config.yaml
n_layer: 16
d_model: 256
n_head: 2
n_kv_head: 2
head_dim: 128
d_mlp: 1024
vocab_size: 998
activation: "quick_gelu"
norm: "layernorm"
norm_place: "pre"
norm_eps: 1e-06
positions: "rope"
rope_base: 10000.0
rope_fraction: 0.5
qk_norm: false
attn_scale: 0.0884
bias: "none"
tie_embeddings: false
parallel_block: true
init: "normal"
init_std_qkv: 0.0398
init_std_o: 0.0
init_std_up: 0.0398
init_std_down: 0.0
init_mimetic: 0.7
optimizer: "muon_variant"
lr: 0.00739
lr_mult_down: 3.0
lr_head: 0.00726
grad_clip: 2.0
warmup_steps: 200
schedule: "wsd"
decay_fraction: 0.618
decay_shape: "sqrt"
final_lr_fraction: 0.0
batch_tokens: 131072
seq_len: 256
doc_mask: false
train_tokens: 761400000
steps: 5810
dataset: "wikipedia_en"
MLP neurons of a small language model. Each row is named by its layer, matrix (up: input weights) and neuron, and shows model dimensions 0-255. Each number is 128 + 24 x the weight over its row's rms, rounded and kept within 0 to 255. Numbers have three digits each.
Before each neuron's rows, "fires after" lists the tokens most often just before its 100 highest values on Wikipedia text that the model never trained on.

fires after: " b", " pre", " e", "um", " E"
L3.up712:131161121160085127099081150139155142182099094119108132156136110091114081114095105100131150132154095138116125144099115088122108107134106105119084143107121142129157156093129165155155113147111158131144131196118125106140138112058166137084103114115159107118156145102116143108156128124159123147128123132128160096111134137128122118105120105139145134137126200151172143109120136126118107103116169120070142134160144110099100113123153121101115187141108115158110144132132133087076111194133108158157129148129132129132108124135150106130113125123131121105152138147114110108150170125126144155131106093122145171167090090113126124103120136106123130169123157145179157081123138170078107089140135101104153112107148110131105104116111144139105133103132116151141160162148118152138099161125136

fires after: " s", " S", "ign", " f", "t"
L7.up612:106113116131147147117166143110149118146147096117156148096144122161131162105119117124130125148123162111092114128141134066165152158144132163105123156126148147138103110128126145128126120119131100107123164127122138133073150086123140151121150141140118139102083159152113128134094120144151145082120081157085135160142119137086130124129144095165128144162109145122147110088105113089124151120145153125135107109166193117117107113093108142141138091140160132118171115193123141132117098172121128094088165175167115122143108111136137129179099095177106158131153110154112088132121114130141146091119137124138127163105116138097113111140133129124155110082125079139116132125132107151096128122144100130113157122095155097114142154125088115158115142087107144109175144142180128075078088110128085

fires after: " f", " F", "f", "l", "ld"
L2.up179:110146107146094126117101164163130140131187138111076126125199165105116107156112119140129141140142123103138138094121140105144139146148145135139150200128103146119166136139124065105113114101111117115147101123134117143148105152128132119128155088098162147101122148125141118149166122122080110107101125152160137148161142115127145172099117103126133154135133163155129110133111149107114129119148148119110105107131115125088106113112121129130162113152117119114129114151091078097145111129167122135086154105104098138149121135132095171118115131106114141131092107159108135133166120120128190174133114114126129143160145128126130095114117152113143142115093152127101126094188139114089146120153131118134087084145124149097113112098080151108117120182135150148172153133178123186131161085059121

fires after: " E", " e", "ro", "am", "it", " B"
L2.up310:096181158160088137146100194180180121144124071117102099093168105095119097107099111126161135141115129131101098126106065114170170140092130115118112113105127178127128113130123137165126147129115144147102129153131114108146149095090137135136087103100118139128106153134129151114121134129128123147150085116132128136138106118109123151133113123098157132168161108143137103135129155162142136151100144120110113146069174143100122148128191084120109126157124104123151138144163106143135128101153149172137148123182105103090101144092133152098132140119115137126177151188124147135146096188121146117186132151137130143097128106128104150113101126126124111128131158127152156103099136128164116130105134163077146124130104095112146090136140144124155121132123093135153144144128150116156124121132105

fires after: " f", " F", "iss", "h", " an"
L4.up209:093139122104115175144133129098125128156163149131125120113120174123115118118151147143121125110120128111148134155090138087108155138085113111157184137128149143103128122145144184115124099114144090138125131117133105147101154124158115127120134112141150103097092144135064156120139097096137126121104107157100094151144103169133138140136177075160106137114159182134136089160161159111130108107133101111079133134165095096125168118148154147115148074121125142155171114132135081135132160148138128147124133120138114161140101129117113117130120134144094136104097130102186118121103143113149135153148121074167125084087144113098093104140114135123173167089161108181137148082182115102122121119132142132116127109086115153123114127137130152123097117116138113188167091146147130147129133140098110

fires after: " g", "s", "S", "os", " G", " res"
L4.up981:141107118106163132117131130133159145174156110098106155150083144147167160134150142130140158136145142087145165104116128100090137092091109113137087146129101105177110119121131147132099100201180112136136150104169093162115146136140133129098187164163171159165137124128109110165116108169107123102108127158139124081150118092132133131136147105134110136091153097112127101139099155113119106153119144115120129142147123185138130093117112131184152098136114164129089122113124118131109147175146159132052115134115127125149134120129107109171123131170105139090147126107087126128143151133131099134121176150087124159152157126118117099140113099138065129107162131147133101122127112136098109185124140115135120113126147128153099112119095129141143134124096162099111142116095113123140134161107117

fires after: "S", " s", "-", "s", " S"
L3.up331:129129155111138134090163111151101097178088108133170096144148143134169126127130146109142111151150110132107137113094144101108142130156149132126104133174123164181133117140105133117156100117113133119102194154161119140088148146148114131137162097113130142113182142093130154137082118105118120090161191141078112104136103128101156146149141076139136131123138138148118132114098116125098144102133135103134149127121120141180088116068123149105133142115130130138058095178124100114142161162112148093124071136160105125162083108098124140164099128135114073131132101114115119171130136124127101113130159132140094124119156132154098147174117106142108128128149098140107109118115114132175131115123120091150138163142111130144128107129138120139145136093132176131152139129150124081123128088151088

fires after: "a", " W", "b", "on"
L5.up853:150128193113106125109144098117128137133093147079179175119121134099168140108114079141113157096100108109129098139119121139107126123165121116099166168159156151143090147176114148092132146125094132115112146115136110113141122100134142101102140142043076165119169143109138132169118107147127124112123152117137127125130148157135092109114142102115107115131147129138131164160101170121094161110133072120156144125135112109121129142088204104109128057138098128148120125122141128128137125169119138136114134160120133133111142132128138128174143103146161103084108080162120129130127110140139125140135123120135138128129139132153121125123136162105129147103139127084119128078098114167110098158105153167150140100141152066168124147123156146143115132137160096130116157125137180121106105108157104

fires after: " S", " s", "th", " h", " H"
L9.up973:134137138128102132162144148128127147121119099137188100154153134121115110119136123089143103176128089089103107110131121116145121141110116121119126181107137076123127142106134126143114112119142138141137133154136134146121129125124169140094130166103105111133062111122160131137173111155146167113135128111067139128099134166115159150168110100175105120167137118172140161140145117139133149084164107095128116146153170126139133133133097138110091172143124156128101152144135111148157125113147145128100131126140109162120084133117112094074123109092101163172136164153139094109135148163110149154094126126121126129149119070083129134129149099136134124087175147104100139083133142155125120154153085145130159155121058114099143146114127134125107115107103116117171157139190106121077140135109144

fires after: " G", " g", "T", " T", " p", "\n"
L7.up464:118163158120108125101145154157095099143119130126093118175109131145102083148137141129147160133119136123103106154103135096117154111159120118112130169140095159141128176119112123101102126174148141152111137141141134113150128129126144094172110116153142069147166095141149078161115091135099140114117101180095140087129119132137117125138129107131097167127181107085140123143067117145132138107078135075154146152143150140128099117110163111171132104095104141131110135095137140108098088154148129157099102143115127121118168098133161153146106133128088124090120118121139139131125114136129125131183186112132126130138143160105142131144106125122138134123122137157090084148083093155156146157126151147123151152116144091085118159110132163146131165130093141157110161170117097115134176093096120